Part of a small language model's weights: 6872 steps.
MLP neurons of a small language model. Each row is named by its layer, matrix (up: input weights) and neuron, and shows model dimensions 256-319. Each number is 50 + 12 x the weight over its row's rms, rounded and kept within 0 to 99.
After each neuron's rows, "fires on" lists the tokens most often at its 100 highest values on Wikipedia text that the model never trained on.

L2.up339:49 43 71 46 45 53 47 55 58 65 27 59 59 43 70 46 58 60 36 68 47 44 50 38 78 47 63 66 50 36 70 50 62 60 51 59 36 44 52 63 50 62 41 63 37 40 44 60 65 47 58 43 49 59 84 40 56 61 30 52 46 45 51 58
fires on: " It", " This", "its", " Player", "It", " which"

L2.up1634:53 64 47 57 28 43 56 33 36 51 39 71 42 37 60 35 65 77 65 46 53 27 47 57 51 51 47 36 46 37 39 62 45 48 60 46 51 61 52 49 43 60 60 40 50 75 32 24 53 61 47 32 54 40 43 51 39 50 48 41 51 58 56 54
fires on: "\n ", " where", ",", "gg", " birth"

L2.up2140:49 52 52 37 54 47 34 42 71 51 46 63 59 65 54 40 59 41 59 60 56 49 52 52 56 39 50 64 52 59 49 46 25 46 42 22 51 48 27 72 25 38 47 51 63 53 26 71 62 41 67 38 54 55 56 52 43 54 56 66 46 71 40 27
fires on: ")", ",", "2"

L2.up625:44 62 63 49 45 36 36 37 54 52 55 56 64 57 26 72 53 55 50 35 35 48 62 52 63 58 50 52 76 42 36 42 48 44 30 61 58 74 67 52 44 67 38 48 46 34 52 53 43 78 66 51 47 66 33 63 42 50 56 49 40 25 37 40
fires on: "'", "\n", "r", " head", "\n ", "el"

L2.up986:58 73 38 55 30 62 40 61 53 44 70 61 26 38 70 44 69 52 47 44 63 56 27 42 56 46 53 65 56 50 47 35 34 44 52 54 57 30 70 46 50 33 54 48 57 65 37 38 50 37 64 44 58 37 49 61 33 47 50 60 57 49 68 47
fires on: "ance", "um", "nce", "ations", "ering"

L2.up2558:45 48 56 75 47 34 66 60 54 35 30 54 64 40 36 34 63 68 52 44 40 65 54 56 50 64 55 55 72 57 54 32 76 67 53 57 36 51 41 45 42 37 73 60 39 41 39 57 35 46 72 50 41 41 40 34 49 43 53 64 36 48 42 56
fires on: "s", "  "

L2.up1438:57 58 54 50 43 58 58 50 53 64 56 56 56 35 44 81 56 35 48 47 47 50 39 50 51 57 45 61 48 60 61 39 70 54 54 56 52 63 65 22 48 46 54 55 50 42 47 68 37 44 54 57 54 47 56 40 36 57 43 34 42 37 61 51
fires on: "%", " others", "inal"

L2.up1545:39 44 61 44 73 52 43 42 50 46 26 34 55 46 50 67 61 41 40 54 46 37 30 66 69 37 32 36 48 34 51 56 49 62 46 76 40 56 42 46 63 75 42 54 34 48 54 41 83 72 56 36 52 49 28 38 45 56 57 44 53 53 68 62
fires on: "″", "ria", "ral"

L2.up1971:40 47 69 73 40 46 51 43 56 50 46 35 38 60 66 47 53 63 38 67 21 65 36 39 63 58 45 49 40 53 39 57 58 52 40 51 44 54 63 52 31 45 57 38 52 58 41 48 52 78 52 57 50 70 67 53 58 45 55 57 49 53 52 49
fires on: "ğ", "ić", "ć", "ş", " Steve", " Chicago"

L2.up1619:66 80 67 40 46 44 54 58 63 32 48 51 59 31 66 50 42 54 43 46 35 40 44 64 39 63 53 51 46 49 57 55 61 28 52 67 56 53 60 57 39 47 37 54 51 50 38 43 41 61 58 37 49 51 57 45 71 62 50 39 55 58 31 47
fires on: " was", " would", "ul", "kh"

L2.up2391:44 52 63 56 46 34 67 52 59 39 46 56 30 48 49 57 55 51 65 42 49 46 49 38 46 53 45 44 42 51 29 54 55 46 39 36 51 55 57 38 68 49 44 43 36 47 45 51 61 67 56 72 61 51 44 54 29 44 40 50 43 52 60 52
fires on: " Bl", "nt", " former", " Ro", " down", " new"

L2.up780:37 40 57 48 61 59 43 53 73 70 68 50 51 48 36 88 41 68 47 50 43 46 47 51 31 38 39 33 54 57 36 27 62 75 58 57 58 58 49 52 33 46 52 63 62 64 43 45 45 64 61 48 41 42 62 65 41 63 32 32 30 46 39 60
fires on: "eg", " parts", " part", " leg", " personal", " Cap"

L2.up2307:54 43 43 64 59 54 51 32 48 36 27 36 22 61 51 66 45 34 39 47 39 47 59 46 60 48 62 68 45 39 26 32 36 42 30 59 50 41 56 45 47 44 56 51 67 62 38 47 71 53 62 49 56 71 50 50 51 47 59 48 41 47 62 67
fires on: "ara", "dal", "itar", "eth", "ha"

L2.up1174:43 41 68 67 62 36 43 48 33 48 68 57 65 33 40 56 62 40 39 62 50 39 55 47 58 42 56 56 45 62 31 65 43 68 45 54 65 60 34 32 50 54 42 57 61 66 38 46 71 65 58 53 24 57 55 49 37 55 44 66 41 41 68 43
fires on: " Pres", " rev", " Lu", " Leg", " Mission"

L2.up485:45 25 54 65 36 46 33 44 58 45 45 54 49 62 72 32 56 57 59 73 58 65 35 59 36 49 68 60 46 44 27 62 56 72 64 72 49 58 56 47 18 40 48 21 32 29 38 49 57 64 37 38 43 58 29 52 59 43 42 68 37 39 39 47
fires on: " South", " District", " North", " Middle", " Premier", " West"

L2.up875:55 29 52 54 60 50 34 46 62 67 46 47 40 59 72 55 74 57 43 41 56 50 60 52 48 48 51 44 66 59 40 34 50 65 51 51 57 71 64 38 48 73 60 71 37 36 77 56 65 44 52 43 48 65 48 60 62 61 62 42 53 34 42 45
fires on: "5", "31", "30", "1997", "7"

L2.up1503:37 47 40 48 27 44 42 53 41 64 43 58 61 53 46 38 28 54 50 71 53 37 55 40 60 52 43 70 34 71 41 53 51 60 49 56 52 43 49 47 51 61 27 60 56 58 52 56 46 40 48 35 27 38 32 59 33 55 47 48 32 52 38 47
fires on: " father", "the", " son", " kill", "tes"

L2.up1385:70 47 60 71 69 54 46 40 64 40 58 60 56 53 65 78 34 27 34 79 68 71 58 49 44 54 68 34 54 60 43 68 22 64 39 85 46 66 36 43 32 42 50 56 65 60 47 38 68 46 52 61 26 46 58 66 69 75 46 63 33 46 40 51
fires on: " Division", "\n", " district", " Medal", "TC", " service"

L2.up1020:49 49 65 49 47 33 58 59 56 51 78 48 33 51 52 48 33 70 20 66 53 57 38 40 51 40 34 45 51 63 79 36 43 50 66 25 59 59 47 73 48 72 51 41 49 48 51 53 44 51 54 61 35 66 61 61 48 52 49 51 45 52 53 45
fires on: " file", "ye", " store", "De", " air", " RC"

L2.up854:52 55 60 50 39 55 32 66 59 54 54 52 29 50 44 56 70 61 54 49 61 39 52 31 43 47 49 68 54 47 30 46 62 38 21 40 51 57 24 49 36 64 40 41 50 54 61 51 44 57 47 47 65 40 69 42 43 30 35 47 44 38 59 51
fires on: ".", "?"

L2.up1957:34 65 38 62 65 60 64 36 46 40 49 30 32 57 71 46 48 61 50 43 57 51 46 63 32 37 58 61 42 38 33 51 85 58 70 58 41 68 36 39 41 43 44 50 43 35 45 47 53 34 67 45 23 77 39 58 54 29 51 34 34 61 64 66
fires on: "\n ", "i", "li", " took", "et", "ia"

L2.up20:38 68 36 60 29 47 60 46 40 59 51 49 59 70 35 45 51 52 56 46 41 62 63 53 36 57 48 46 52 57 41 30 42 57 55 25 54 42 34 40 51 48 48 73 43 58 38 63 52 43 71 57 43 57 53 28 64 31 41 66 34 65 38 67
fires on: ",", " of"

L2.up478:58 32 66 31 52 53 58 25 59 62 37 53 36 61 70 52 85 38 40 37 41 43 36 61 53 43 50 54 68 58 36 23 60 37 46 59 36 56 66 54 45 43 58 68 49 61 30 56 55 53 77 53 50 73 41 66 26 36 66 60 64 50 37 56
fires on: " and", " Col", "ee", "vis", "ations", "e"

L2.up473:43 59 55 44 62 47 51 48 53 56 52 62 43 51 43 56 58 38 71 52 62 65 33 50 48 58 66 32 31 46 60 44 41 45 50 42 48 32 69 38 55 49 55 42 51 69 38 36 55 57 44 37 99 81 67 49 50 56 52 73 72 62 59 44
fires on: " cons", "eb", " formed", " laid", " new", "+"

L2.up1818:56 55 28 59 52 69 59 47 64 60 45 32 63 44 66 38 58 38 63 52 52 69 48 37 41 59 70 29 55 55 67 54 55 46 58 58 50 42 55 59 40 29 40 39 23 48 58 44 41 56 65 43 54 40 73 39 47 57 77 35 64 45 60 21
fires on: ")", " ;", " born", " involved", " released", " 978"

L2.up2476:46 26 63 41 39 60 61 46 46 63 43 40 45 62 57 62 60 38 51 48 57 32 53 57 50 47 59 57 32 74 53 52 45 75 68 64 69 40 39 29 42 47 54 62 64 74 43 55 55 59 66 48 46 39 49 56 40 44 61 49 56 39 55 63
fires on: " and", " en", " rep", "\n "

L2.up1277:34 69 56 44 53 46 61 55 38 61 59 55 55 72 52 63 35 43 60 53 68 43 55 41 61 63 44 51 40 46 53 53 45 55 49 46 50 54 54 44 58 48 80 62 55 32 48 57 44 42 50 27 24 57 45 58 49 46 56 74 54 65 38 55
fires on: "\\", "hi", " may", " \\", "l", "'"

L2.up2372:33 59 56 31 29 72 43 47 53 80 51 44 53 54 54 53 37 65 54 49 55 67 60 53 55 28 50 53 57 74 55 60 41 37 45 44 58 61 38 52 32 59 51 54 46 36 41 74 53 46 69 41 61 69 42 60 37 48 51 54 49 60 55 53
fires on: " A", "af", " a"

L2.up2381:48 56 48 35 50 22 43 49 74 51 66 26 45 66 69 35 50 48 47 45 45 26 81 66 62 73 54 47 56 52 54 54 53 58 46 43 45 61 52 47 44 34 43 52 65 50 72 39 71 57 65 43 37 60 50 48 75 67 45 63 44 53 48 44
fires on: "\"", ".", "]", " this"

L2.up1412:64 56 50 61 55 60 44 50 49 50 68 65 52 68 59 64 33 53 45 51 50 56 71 65 61 32 49 55 67 54 45 33 56 29 50 31 78 66 41 56 46 73 50 62 49 52 41 46 54 40 56 46 48 40 62 69 44 57 76 65 33 57 29 55
fires on: "mi", "ni", "hi", "zi", "a"

L2.up2098:62 60 47 40 42 47 49 52 65 46 55 44 57 73 57 64 65 53 44 56 54 53 36 37 27 51 53 51 38 33 77 57 33 38 59 44 63 54 40 59 59 29 58 43 70 54 39 33 62 58 60 51 49 77 44 49 51 57 54 54 61 46 59 43
fires on: "-", " cross", " Stan", "aw"

L2.up1913:39 60 56 59 61 34 69 34 36 59 42 25 44 58 32 47 62 27 36 47 38 42 46 61 59 73 18 44 38 59 41 51 59 63 44 47 45 47 52 50 48 63 42 62 61 66 52 36 48 62 41 56 59 48 31 46 61 27 60 46 56 50 58 68
fires on: " where", " from", " was", "ung", " st"

L2.up1479:59 22 33 46 43 39 46 49 42 56 30 41 56 43 64 37 39 55 36 41 43 34 57 71 53 51 52 47 49 57 35 61 60 64 47 54 61 45 53 45 45 38 55 39 42 26 34 21 50 65 53 40 44 60 46 69 45 44 47 32 41 64 69 41
fires on: "us", " rest", " free", " responsible", " will"

L2.up2431:40 46 55 50 61 52 68 56 38 46 45 42 70 53 61 41 46 43 45 57 34 63 48 68 57 42 47 45 53 64 53 39 59 64 42 64 46 43 53 52 39 48 62 63 34 45 59 49 53 35 53 42 63 61 55 30 58 19 47 53 43 35 40 33
fires on: " having", " population", " Committee", " stated", " Council", " had"

L2.up143:82 29 52 48 52 68 30 57 48 83 53 43 45 50 49 53 49 44 48 53 63 56 23 26 78 58 45 49 58 50 43 67 43 46 28 43 31 67 72 38 50 53 55 54 39 34 54 43 37 49 37 30 39 44 40 59 65 47 53 48 30 65 56 69
fires on: " various", " j", " ab", "N", " Inf"

L2.up2401:15 60 66 50 47 50 54 40 54 41 43 75 49 53 43 15 37 67 48 63 59 32 51 44 54 57 56 53 54 41 66 42 57 70 42 47 50 58 55 71 52 50 20 54 47 78 43 44 57 61 35 48 66 45 63 80 57 54 60 39 33 60 56 58
fires on: " September", " November", " December", " 1981", " August", " October"

L2.up1648:33 37 48 54 35 34 48 48 45 56 61 46 45 71 55 62 60 43 57 67 39 51 35 62 48 27 49 53 64 58 69 49 59 54 39 46 59 33 49 30 43 33 33 45 31 47 51 35 48 60 66 54 37 34 46 55 47 30 57 57 37 47 23 61
fires on: "ta", "ica", "Al", " Women", " Al"

L2.up1921:48 43 29 46 38 53 57 50 51 65 71 53 42 50 41 49 41 58 76 64 72 48 29 35 67 64 61 45 70 49 38 49 64 36 62 50 23 44 49 63 53 59 39 46 51 62 38 58 63 42 58 39 41 32 58 33 39 48 56 59 35 47 54 56
fires on: "ment", " 17", "23", "35", " 16", "3"

L2.up1710:67 50 38 35 64 52 28 25 47 62 43 61 50 58 67 38 66 43 45 43 61 59 53 42 45 47 66 46 68 48 49 51 50 54 81 62 47 65 51 64 44 41 54 44 52 50 35 36 48 69 35 61 48 75 50 47 66 60 49 66 52 48 50 46
fires on: "'", "g", "in", "Ch", " car", "ü"

L2.up335:68 32 57 52 44 64 49 44 36 36 28 38 55 76 41 59 53 51 32 47 61 48 51 57 33 31 69 15 54 57 48 43 48 50 49 51 44 63 47 38 50 58 58 47 50 54 53 39 57 37 63 48 48 59 63 54 79 31 50 60 73 39 55 41
fires on: "″", " Ju", " Summer", " NS", " Den", "din"

L2.up1103:60 41 52 39 53 74 45 75 36 57 44 12 44 68 43 48 59 29 37 68 31 57 59 41 58 40 64 59 26 46 62 47 45 62 35 63 32 67 66 45 56 32 46 60 54 49 73 53 62 45 61 33 52 71 48 54 46 61 59 41 50 66 40 37
fires on: "c", "gy", "co", "ge"

L2.up2250:58 66 38 61 68 49 28 47 57 31 39 46 44 61 60 47 27 65 69 34 34 44 69 36 66 44 57 45 47 66 43 51 54 49 63 77 44 56 57 57 49 43 48 51 55 40 42 61 30 43 54 38 22 61 38 56 66 32 30 69 37 53 49 64
fires on: "i", "ch", " Town"

L2.up1492:47 70 40 40 58 64 39 81 47 39 46 39 45 40 60 35 51 45 62 18 53 60 47 50 54 45 55 61 45 54 30 37 57 39 63 49 48 44 72 49 54 41 53 61 47 46 53 71 46 50 45 51 37 66 61 60 52 70 54 45 48 60 51 42
fires on: "ler", "mm", " architecture", " Bun"

L2.up1594:72 42 38 56 41 51 44 44 64 43 53 66 43 60 63 53 49 51 43 56 64 40 54 31 48 37 51 40 64 32 49 33 42 72 71 46 44 53 39 40 57 27 49 60 68 61 63 65 52 59 77 54 49 53 52 46 24 62 57 48 44 36 64 58
fires on: "c", "ev", " of", " report", " Day"

L2.up3:54 41 37 60 50 40 57 50 42 55 50 28 36 48 58 57 43 35 70 69 56 51 43 47 43 36 45 42 54 40 49 61 52 56 64 57 54 36 44 38 45 45 37 54 53 40 50 35 50 47 45 41 47 49 62 56 30 54 62 61 26 69 27 42
fires on: " e", " Preceded", " po", " ad", " often", " Pre"

L2.up1149:53 41 32 41 61 37 39 57 56 56 39 44 33 62 59 62 43 61 51 52 43 57 56 61 46 50 56 62 47 65 44 66 63 46 74 59 50 42 54 36 48 62 49 23 45 74 33 56 65 32 51 54 64 57 47 55 58 31 34 51 64 74 41 50
fires on: "a", ":", "21", "sh", "77", "25"

L2.up469:47 48 70 45 36 60 54 66 55 59 59 51 56 45 62 60 65 46 62 41 65 59 77 61 55 58 45 60 57 38 44 56 53 45 49 35 48 44 48 54 68 32 59 47 56 61 63 55 50 66 44 42 49 58 47 42 68 43 68 48 46 51 50 29
fires on: "\"", "pe", "s"

L2.up2247:56 53 46 40 37 48 29 52 64 52 49 64 53 38 46 48 64 45 59 52 75 47 58 27 52 33 45 59 34 48 55 51 56 74 32 61 49 57 53 49 46 62 48 38 54 58 29 16 40 76 51 48 42 27 59 54 56 49 42 45 31 64 38 40
fires on: " &", " and", ";", "ger", " L"

L2.up1047:54 47 60 58 33 41 56 84 53 54 73 47 38 41 53 37 47 59 54 56 54 59 41 59 52 63 40 43 49 48 37 57 58 52 47 53 63 59 74 48 61 56 35 66 51 39 31 50 58 50 66 32 47 72 58 59 39 56 45 32 40 48 58 33
fires on: " un", " However", "act", " strong", "ions"

L2.up111:45 60 32 56 61 32 38 55 53 58 70 52 54 52 32 33 71 60 52 56 66 47 50 48 21 18 48 60 68 49 38 45 44 51 32 52 46 52 43 53 64 37 57 36 34 61 47 48 45 75 55 65 50 40 49 74 54 42 36 61 56 46 72 68
fires on: " announced", " signed", " awarded", " appointed", " received", " Russia"

L2.up1334:53 61 47 57 43 44 40 48 63 49 63 52 55 57 34 36 66 56 53 37 37 44 38 49 59 50 44 46 70 56 31 47 51 36 73 30 55 42 39 56 67 56 49 49 39 56 53 41 57 61 67 52 52 59 53 48 48 51 31 51 31 54 42 59
fires on: " |", ","

L2.up1251:40 54 57 52 56 35 53 56 35 67 53 36 24 31 47 63 60 36 48 57 55 62 27 38 50 45 54 33 37 58 35 69 42 41 59 54 70 50 44 53 56 55 39 38 58 48 59 62 45 51 47 56 78 53 59 44 68 51 43 37 51 57 42 63
fires on: " first", " new", "+", " far", " between"

L2.up1257:51 67 41 27 40 62 43 57 46 48 53 36 65 68 36 62 44 30 60 27 51 58 73 38 43 41 52 52 38 43 34 59 37 50 65 45 58 31 59 58 48 42 71 67 67 44 22 41 70 49 40 61 61 48 54 28 55 76 45 55 37 54 63 44
fires on: "Ch", " 2014", "p", "ch", "ct", " West"

L2.up240:56 62 36 44 56 55 35 60 47 30 37 65 61 56 62 62 60 56 36 36 43 47 56 59 63 61 49 48 57 50 56 48 46 32 51 70 68 63 58 46 52 52 46 37 53 31 52 22 39 44 49 36 54 39 32 03 58 54 60 45 37 55 54 45
fires on: "}", "\"", "]", "000", "/", " \""

L2.up1557:38 61 53 64 48 67 56 53 59 48 54 56 22 46 45 58 68 44 30 44 64 49 75 29 61 43 48 46 59 42 32 43 45 28 37 49 55 67 51 51 55 50 74 28 30 54 38 59 59 50 45 34 47 34 55 37 62 36 45 61 61 27 51 45
fires on: ".", " house", "14", " Castle", " Mary"

L2.up588:79 57 57 47 57 48 62 41 53 58 47 55 56 77 43 41 42 48 51 63 67 61 63 54 27 50 55 43 44 44 37 58 68 53 55 48 46 49 41 58 72 36 56 62 20 33 52 37 81 47 25 60 49 10 55 48 32 44 37 35 47 52 77 40
fires on: "oph", " David", "igi", " John", "ric", " Bishop"

L2.up1370:43 44 16 57 58 58 42 39 34 54 48 63 62 69 59 64 39 56 48 58 53 56 44 55 50 63 57 51 59 52 27 53 63 45 41 44 52 64 59 59 20 71 47 54 25 36 75 50 31 38 39 50 40 52 41 69 44 43 57 41 40 32 26 30
fires on: "5", "our", "35", "31"

L2.up1059:40 36 53 61 58 41 36 70 49 52 57 53 54 43 62 34 67 41 38 63 35 50 59 49 66 58 65 39 73 38 65 47 62 39 47 71 33 44 33 60 51 44 64 64 42 61 36 58 35 40 27 53 45 21 13 48 66 42 51 52 57 51 61 35
fires on: "s"

L2.up2319:40 39 54 55 47 43 54 68 47 21 53 60 53 53 60 37 31 62 56 63 67 44 60 64 46 41 52 44 54 54 36 29 47 54 51 48 40 61 50 50 48 49 43 47 50 64 60 57 36 49 58 61 44 45 48 47 39 57 57 44 53 44 60 59
fires on: " April", " January", " August", " November", " On"

L2.up1046:28 62 46 48 40 65 65 54 52 42 65 49 79 62 46 46 39 56 64 48 35 33 44 53 58 35 51 48 33 40 61 49 55 64 44 52 31 44 51 54 45 48 32 86 39 62 36 20 51 55 62 40 51 32 75 53 47 48 35 45 42 48 54 38
fires on: " 2014", " 2018", " 2020", " back", " 2022"

L2.up2489:72 53 42 69 61 69 45 46 45 62 43 50 49 55 55 62 56 61 56 55 29 52 57 25 41 51 32 64 61 53 64 25 49 44 58 20 32 51 29 56 41 49 51 45 53 47 37 58 61 57 62 43 44 58 25 64 40 47 69 63 50 51 48 50
fires on: "er", "8", " Service", " Regiment", " University", " Authority"

L2.up2467:50 47 50 32 28 76 45 66 41 47 58 47 39 45 66 58 61 60 45 53 50 35 51 41 73 52 41 62 47 56 57 55 58 56 41 40 51 68 70 36 72 60 33 49 33 56 55 34 52 39 40 49 50 15 45 59 51 32 60 72 32 54 46 56
fires on: " May", " June", " Roman", " February"

L2.up2365:61 59 41 50 51 63 54 73 41 60 54 62 39 22 44 47 48 58 63 45 36 67 84 45 28 50 60 47 41 43 64 49 47 57 44 63 51 40 53 68 46 33 41 34 46 36 48 64 47 31 36 61 49 44 61 49 58 48 65 36 37 48 56 54
fires on: " born", " real", " died", " girl", " 978", " mi"

L2.up524:55 50 57 40 33 54 68 62 55 57 40 33 35 49 42 32 45 59 37 35 63 70 32 73 68 67 49 51 53 58 71 69 41 35 42 22 42 70 38 50 41 56 54 49 51 43 48 20 71 54 53 33 44 43 45 62 31 65 54 34 46 57 61 74
fires on: " 16", " 17", "16", " 2", " 1902"

L2.up383:48 46 61 71 58 62 42 47 53 62 52 36 58 66 44 60 76 44 44 69 67 47 72 48 46 38 41 49 62 53 45 53 53 60 44 64 35 58 54 41 61 50 65 66 54 47 51 69 44 55 41 49 54 45 54 39 21 48 48 38 36 46 81 43
fires on: "%", "ers", " Chevrolet", " style", "el"

L2.up497:33 38 46 46 65 51 48 74 52 54 34 31 65 38 57 65 33 39 55 46 50 56 60 54 59 35 49 50 55 44 41 69 43 38 52 79 58 60 45 77 38 59 60 58 68 66 52 51 61 70 63 40 55 54 55 46 34 67 39 43 56 49 33 56
fires on: "hi", "uss", "uc", "uri", "ani", "us"

L2.up1556:48 48 52 56 22 52 59 53 46 57 43 58 48 50 52 42 71 71 39 63 59 54 57 57 60 40 40 62 52 45 56 47 46 48 50 61 36 56 37 31 58 71 70 30 46 48 60 28 38 46 53 27 33 53 65 51 42 71 20 59 44 58 57 37
fires on: "ers", ")", "}", "kins", " into", "]"

L2.up1371:53 49 57 53 54 53 54 42 64 64 58 48 33 34 47 43 67 51 47 72 24 51 34 57 51 57 58 43 64 47 61 42 59 56 43 48 48 42 46 42 57 52 50 46 34 59 44 28 50 40 57 56 62 49 43 38 55 70 53 54 57 57 41 44
fires on: "al", "is", "s", "e"

L2.up2443:49 46 49 19 42 49 56 42 48 59 57 69 43 42 42 44 73 27 50 31 54 53 62 46 57 75 32 51 41 34 41 18 65 58 38 45 72 51 59 61 48 39 49 46 48 54 57 56 34 43 29 76 59 34 55 35 37 46 45 46 47 33 57 53
fires on: " un", "anti", " re", "ium", "ame", "ex"

L2.up2274:36 42 50 59 56 48 69 33 47 49 31 51 47 51 44 49 42 66 46 44 58 39 49 50 65 65 63 45 52 69 66 59 37 52 33 51 52 36 50 49 58 64 70 50 63 52 37 77 46 47 48 41 52 41 73 70 43 66 40 49 36 53 48 42
fires on: "-", " head", "ua", "u", "ck", "ama"

L2.up1476:38 49 34 54 52 49 51 30 38 57 53 74 69 49 53 53 68 43 41 50 46 54 40 45 49 61 40 43 38 48 33 38 60 67 73 58 54 61 40 28 52 51 58 53 22 49 38 61 45 67 54 45 64 47 45 66 32 40 66 43 63 49 72 34
fires on: "ers", "ists", "ls", " artists"

L2.up1006:68 28 55 60 27 32 40 45 59 50 35 48 42 70 46 50 50 71 51 68 50 37 49 60 53 73 39 47 50 54 31 60 39 52 53 65 49 66 63 69 42 47 46 36 49 53 54 53 66 51 61 47 40 59 38 20 52 54 43 50 30 47 50 48
fires on: ",", "i", "the", "a", " The"

L2.up1043:57 54 48 55 44 25 28 44 53 47 55 61 53 48 39 49 55 61 54 62 32 57 53 48 64 51 44 40 54 55 62 44 45 46 67 92 46 43 61 52 56 40 43 50 37 63 45 49 61 28 46 33 96 62 34 54 48 35 64 39 42 48 32 40
fires on: " Republican", "T", " District", " Cup", "Y", "up"

L2.up404:21 46 59 43 65 45 36 56 60 79 41 49 50 48 54 51 44 72 64 39 65 37 26 50 51 61 37 46 57 48 42 55 60 50 45 39 50 43 60 51 64 53 51 76 35 57 71 49 61 65 64 58 23 32 45 47 48 55 72 58 42 18 47 47
fires on: " January", " Sch", " March", " Rot", " Rat", " May"

L2.up1890:73 46 67 45 49 51 52 60 65 36 42 47 37 55 43 32 51 57 46 54 20 44 79 27 64 48 52 54 59 58 53 37 80 53 31 39 45 48 47 60 57 29 64 39 51 55 61 41 71 63 37 28 63 57 48 41 32 62 44 39 49 42 59 42
fires on: "ly", "\n\n", " title", " Ref", " success", " theme"

L2.up595:73 69 45 55 64 21 50 50 54 61 64 52 77 49 74 47 45 59 49 56 51 50 68 43 53 50 55 59 61 41 34 50 64 36 51 40 31 39 39 66 41 42 74 50 38 50 47 67 32 30 45 24 46 29 48 24 71 49 29 46 47 54 49 53
fires on: " West", " Ho", "A", " Chem", " Geo", " ;"

L2.up1518:35 43 60 26 56 72 46 54 47 41 52 51 34 33 51 51 59 35 59 56 55 52 62 48 62 45 43 48 61 54 57 47 48 42 44 39 58 47 45 47 47 50 56 40 44 37 62 82 49 58 57 44 59 56 62 43 52 28 67 36 40 54 60 22
fires on: "5", " song", " Film", " Music", "\"", " film"

L2.up785:43 68 50 33 33 60 53 65 53 52 34 58 32 55 51 59 43 66 61 37 55 52 43 58 40 43 49 46 43 57 53 41 39 45 54 73 48 40 52 37 32 67 67 75 56 47 65 42 43 46 52 24 74 53 39 28 55 61 67 37 54 60 31 58
fires on: "da", "ment", "po", "men", "stic", "ras"

L2.up1483:73 40 31 62 59 35 50 57 47 41 49 48 32 51 62 63 45 82 49 54 37 44 39 43 40 41 44 42 64 47 40 69 36 37 21 64 57 58 57 51 67 65 55 45 67 40 53 56 59 48 51 35 42 36 55 32 56 47 45 37 49 56 53 55
fires on: " \""

L2.up2130:62 52 46 65 42 33 46 59 63 66 36 46 26 62 62 36 54 57 53 61 60 50 35 55 56 70 59 52 65 38 31 46 32 57 39 50 60 68 33 58 29 45 41 51 77 42 37 53 58 38 66 26 58 55 46 39 61 46 55 45 09 68 68 38
fires on: ","